MLP neurons of a small language model. Each row is named by its layer, matrix (gate and up: input weights) and neuron, and shows model dimensions 64-159. Each number is 128 + 32 x the weight over its row's rms, rounded and kept within 0 to 255. Numbers have three digits each. A neuron's up and down rows have the sign that makes its largest values positive.
Before each neuron's rows, "fires after" lists the tokens most often just before its 100 highest values on Wikipedia text that the model never trained on; "fires on" lists the tokens most often at its 100 highest values on Wikipedia text that the model never trained on.

fires after: " |", " ", "0", "1", ";"
fires on: " ", " |", "0", " —", " X"
L6.gate160:125126125175142180092093111110160126166102151106108137172122140122158117192105163151169154111120134125103110115175073121090129114143154103088178143105175170162094064088116133163148091065127152147137128161143168199108118111099126154124074165156117152134083085125157139133141137161176149156
L6.up160:180163105106151092152164161106109118103116122126199170075181166109097126141128116139104147121114083040108135126068096143093188024153097140124149145115116093117134107088123089151128130148130133112152115086180140085149130151105125105153117083160078138065110141117144178083139129133145104105

fires after: "0", "1", " ", "4", "8", "2"
fires on: "0", " of", " out", "5"
L6.gate312:180118129142152169185119155142134081107071150103183161119136131149121153095137100076119112082100179147102190100180066178097161140141056158073126116129108174102126140095088095086136137107117153120102112149164145060074141080130140115117147119120165088129124165181128144186081142144165141065
L6.up312:137023122132177091144203126164153118070198167133131168102127172146146107099143138121101099156141199129164144152187132150154137037100116072210113151146156143197195126145108134138116169111130126090085151095119109138130158101115181157126124155126149067187137076129052161143162110109134111083

fires after: "\n", " ===", "===", "==", " ==", "."
fires on: "\n"
L6.gate389:172103161171114159122086113045125099123124110150120136150149085125142155190098149174110134106114105172006109164124083180072107115090096131100097104154155143150095026118104165120115099160162169112137131146116132162191161066173114111168162139153102155152116169115113127173116084169131069177
L6.up389:066178106131113122136190154149151155108134168137150138077121197083128118103138171122112178136117123147129160138144196105126167099160108092126105132157099106096129171154160148089128153133118164092114156184138113078135136136135118091162149153087127125135133145099079119144059085103107129073

fires after: "\n"
fires on: "\n", " –", "/", "—", " ("
L4.gate1250:099121166162120144111193167097141120123102089142120114154126166082143127135126129144170100119125119071124093096110110119145117152131136096167142105097090154167097130159166159084126145146144210126144146124178107080162132071125148130144114159172125095113113066150093144157090161171093149118
L4.up1250:113142157085154132181149117121153140143140144123175092058103086127123111110169166151140132126122089083118109130176113181141118087172050123173143174125126138066142124120099124124133105117134099112114146131090146093178145125137194171160136122176103142148190121103120115146142092059091099123

fires after: "."
fires on: "\n"
L6.gate1345:129106141158110131113093135090132156179146169135109150167146044153182177084164173135151153184095094122164130114151152114134133128114083138168089090155132131207167104128120152165088108056099117128144160157152121098076224146137112185208123164082150116077119173134165150145116104112166157073
L6.up1345:110165059134086121135142073138151180135120132123106112125124099132178134090154065122142181198021109117162099119173149141100125103110091172191134150097167169142118071140153143148141141111076101153111138114169168119075155089141176146160112115056079139164109130133136096170093151123126105194

fires after: ".", " |"
fires on: "\n", " |"
L5.gate1434:148180163161086133142140129062121074151091107153118095111137156193090129142150158155148121113199110067142109122127199166130176079107077106140070107140100169159150164157180169092140102128124130171223170166144142118130172132118114104106068202118173082084094163139125115176079090122161124113
L5.up1434:142121119138109131104107110075101099155102112133170195140169188130153119131170103169143177116152143090080106136197126132086120038140114180124117205136135143133081186112144140093169115095131098151147148131169147114109190094121160072106078116120123170111113089121148219184085120112057076087

fires after: "\n", "-"
fires on: "\n", "\"", "0", " of"
L6.gate1509:105129143158094090102143186146159091124045147135193124161109157104084183126072130142107117161121147129075123130072168110112119106156177109138133169174118087135111065098080137066149118131092170087138159127135136103135175142137114096123103123195131116161082101095119185124139138133151132156
L6.up1509:121117104118165138133165142118140140155157089117172164133100138108104116077144176079105077072138149181174132128156187118135142090121117100114137148129162114132118163114153153142092150089127128162070126157074092147132100149139163142121145154147114111135138115130113166098123135126109093137

fires after: " |", "0", "1", "9", "-"
fires on: " ", "8", "0", "ang"
L6.gate60:111125158134148118095115090109148142103093128121151155115107103135156165135128156136082133144122131167106132124123187103129156122104081119084132105138121158128133103133205120118172135110176061061147129067124130150163116127123106145143097161123127144121095095123141115167180064115152135137
L6.up60:167157161137129079114119145151088142109101197124145095096045126165170082115156129086092144159093112139078132094128159180138097094134103087151114132134102123108179126084204053128135116125153153111137117109105107190095076152177156087148101150083154158111111176156134126073097176135165105122

fires after: "0"
fires on: "2", "0"
L6.gate193:089152113102098087102121135147119153126132157091157091149178145076144218123173139107157153129121096146117174157129146145132116150126079136074104055122067129153118128146133125180139114106136117110111159059138091141156090118143052153146097118135146080148152173175086129167058060172116159142
L6.up193:107113055085180066157130169117142173158145069161167071122104092118070131133087117101136213141089133190129097147124136160095093127136126137113151133094148127127159151115116115136131165128118153139148148150067103113093135146133129081118158196131052139131202113100119157115166178128163079172

fires after: "==", "===", "\n", " ", " ==", " ==="
fires on: "\n", "="
L5.gate821:136127123165088201166074058149127074125167137055177107050144090148119143178105134144147124156132152127071096081094120227156131167072115095130100128173147181138147036084102185196171117083170124092122105077125120140124153141144185150155159101149094076127146087104123153145147101182156088146
L5.up821:188189153058142051150110126110148137114127069122115130180114133054146104077125146096184147129142076164174117129145146157111112119098162158165125095090133185128093127137191159184100095132067150200178074168126090119117180082083190119125120162140162102112135061142170138148148147089138125191

fires after: " |", "0", "1"
fires on: " ", "0", "n", "m", "7"
L4.gate937:082139168090124128048134202111109161122175096133103150080180117090102098137113134106096149106080115104151110120177084105159148153123124106139175099141100117076091122128152140176157105157119116113099153172106148081136143151173120126199215166122168158127111125119100150084162142183088138147
L4.up937:117156175085146175081104139130090185090170064165119202095114097132128142176100134130095061055093093134142127159210086109111176128074142145120171120109129114126108153108156104178149139154143132096105107162124090152164122165150133118119199135176138101137137147112129126100133138146124121220

fires after: "\n", "T", "===", " ", "S"
fires on: "===", "a", "al", "St", "e"
L5.gate125:180091156163110193159134146140146056124139151095143092085191096164167126099126160147186121152132130140098116190114144156096177159171163161120096116130092135102213068115096153137103106144161099141106170215133159118149093139171049173151179094141112148110133153151088152182179115104088111137
L5.up125:128164155046111094136115111107150122198068148097150169166180074124090181089122093090150144161108121163127103094106153210085146168091112172088175112098125159115132131102124129135174108087142131103125140154155156100107133117084130092070112159132109160129142089141107126222090103081182131096

fires after: " |", "2", " ", "|", "-"
fires on: "0", " Candidate", "t", " Year", " Released"
L4.gate1364:115096140136114092170157170117073191200130117099102157115096173111141162135171193115107140170085098141125051098110207145100092118108221108140062163145154100091061131194137098129128109114100163144193096173075050115133090139137098165166094165174118169147071121089201185150105129113123147126
L4.up1364:139088075132121066096165102124128186109147124088135111140105155113141119158087183112118149150154167168194102148086116139123154078081156125154112112141209161121085143159105125136122098126069140102123128138085139150085156142122135169151122153118084113121122152084138139063168104155136120113

fires after: ".", " |", "\"."
fires on: "\n", " |"
L6.gate101:190145125170144114079149125149123168134134140079078137173152119095154131145078093170183184118107083126168122082137128115129101093154086108177161138095184102158131134084130099167138081064127121145152157099199149192122160125158067151137124123093118035111126109128197100125108121118184147097
L6.up101:092094128186129115077114147079078135081080142125126142137117136145136112144098045123169073149107140120117146114135155110133160111119158095149101194084139069122105071171101123102130102109151115158137133189134074145107108073146184101123150134164075164067100140121169193168119124170082149140

fires after: "0"
fires on: "0"
L4.gate1274:118120130155137132051137083114145173193109108098126132120122056124142172123099118069108080111087115160118179135145158104116107122147136105089087106129116133162134108188110140175121144101145159097158143056161098160145120139118102130100164151111131160179106112116130153181085159163188166085
L4.up1274:101147109087173104129160099168136173161098168147124080104119133128117108102157157100132130147161112154058112163094123085149062135167095146086058142127113109186109174108177113129116171092117113087127123085096085182141115178073160131102172114166128176156164127123059136151141142131142175101

fires after: " ", "2", "6", "5", "4", "3"
fires on: "–", "2", "4", "3", "-", "5"
L6.gate867:191105077144136105093089091130110095108107118126148153081112126114130159063143189121190152140143101167090095120095150078119156163111128115156102068144135122141172111145115161152092125166129082142122096176138078188096094132106099102053136072159167081168077104062102152094110102134144181126
L6.up867:139061148137111165146081131131136086120128120110147139134150076088117118144071130111161173154120115148123085141134102110178129104118113133118126095114134161160131120163129109113155120078148140139126194153147113127178105112093140152198083076119075123110163145162138101178139129126079110179

fires after: " |", "2", "1", "4", "3", " "
fires on: " ", " |", "7", "5"
L4.gate793:147131159191108154062091204116150160130134082106100136156128117118124167116126155138168102069083154103158118115174034146162110122135202115147173158062177134099125116097132126125105159102130160139151112106135119091088132149147110099143109157174111103143111117108128086128129139122133159147
L4.up793:126100103076123157166116185140190157059058159114130188094115051101105125158085151119106101101123140129120122093136102092117182142065145134114112134117066129127163114094141130124142144141101137100162140093073158137095134155130164108151166131157090092123132180065152093192091149132149067151

fires after: "0", "9"
fires on: "1", "2", "8"
L4.gate998:084094111159142070135108082117123184136157148165102146132080132062098139125132131095128113133143122156108104100108176104125066117121122101084160114123093104107183136137178126099168133124056122139137160083156103122102169114123139079147129144158126132188128129117141079168075187148137135141
L4.up998:151172126116123091069102083106177114144152119151188074093052197100121094118161149155131177156140109166123088132103168140107057140137145126143139159152135111084159087114197069127185141110081113150160154082116144140121143118075149193154124107116170132157102130111121128106053146105191166140

fires after: "5", "7", "0", "6", "8"
fires on: "'", "th", " January", " July", " February"
L4.gate1182:157139138140145106137067142106151142153083110126091116165131142136145141139120141162149148117118115157097136143106154090167075170102119108115147127119102116118104053146114132105185127164169139091167142124126146184191082140082110083157097061134164109159156101134095128138071145090148180110
L4.up1182:136097143174090173137113145163131135159131136111144098095207144094131145135123132180080069164118175134128100119087158058179106146152090201043100033168142063181137128111136140162193132079074092125113110062131122142113075123130109129100152141131137135160175135181124118090163132056147118146

fires after: "|", " ", "1"
fires on: " ", "5", "3", "4", "7", "0"
L6.gate179:097149131118053151118142168136139073101113103122153221138139134075107164120059153144094099123118099165154140144179101127081146097085120159108106068152111126128117100130087166187064139122168179191100166167105060117120101156120099132104192105129140139087121215136155138121077157070170149119
L6.up179:135129160070152167125148129083133157177077145077072153129165123133143126079086147102158149148103125140119106135087133177170139101138055065138133112195166177157114176177179136083142102116076150141143133150147167147147149153154115127124101152095101143203116174098134089122094124098143124147

fires after: "2", "8", "9", " risk", "4", "1"
fires on: "0", "5", "3", " of", "ous", "4"
L4.gate1041:094146129141094117080120166071117107046146159102093148092120150090163179147077124135144137063167127125176140137108124177174140134133102145103099033178059145123157088098139160076120143153112087143110145171145137138173148109157117073055169155089124116178112145165098125163134131156142164084
L4.up1041:167130118125134138181127137090156077146138087094109091126155109077110137125080092108097131134094164160134156129159067108162089172071114095162121131130127162117162060198092094103195064159148104082148130145159135092175128101075124180142106088109138149120020141126101086081111163114139092131

fires after: " |", " ", "%", "3", "4"
fires on: "\n", ".", " |", "1", " "
L6.gate501:058071134112123120110137112042133166150154150032119191111105108106092176087111183146120091154137159139070085106166096127155110120101159121042110103118163096150076079134089133167108116119122132122121180156153089141081147125119135174153098100148135140146069169108144202098139155123135106092
L6.up501:162154102168123082104116115201111191095127149160126076132130153115161128114202089126107161077151115072104118091130169144097108077209132161121154126139181095164101120042108112149164110148134127210135096121160144097134105119185160156145117168077161134193105180119193116128080081155060086136

fires after: " |", " ", "3", " —", "1", "7"
fires on: " |", " ", "1"
L4.gate1418:151100142165112104010110153139115097130170114147103113182143113130137156149168112144099115078156115108143120147144057111122048110122178076120154113144093068096149096117094073225062124148091126132130142174106145131057147118106126106208133107141148144123100109145128140216130129163180146129
L4.up1418:146140125110162143075077140184161041111171084151087151225139106153116154165060126155112107064142118117104147130140102042139134105179138091152090118181136099103154109111114101198114122133097135123108108133111124172087121142082179111167101117172115080145169142129099149201124153168154088124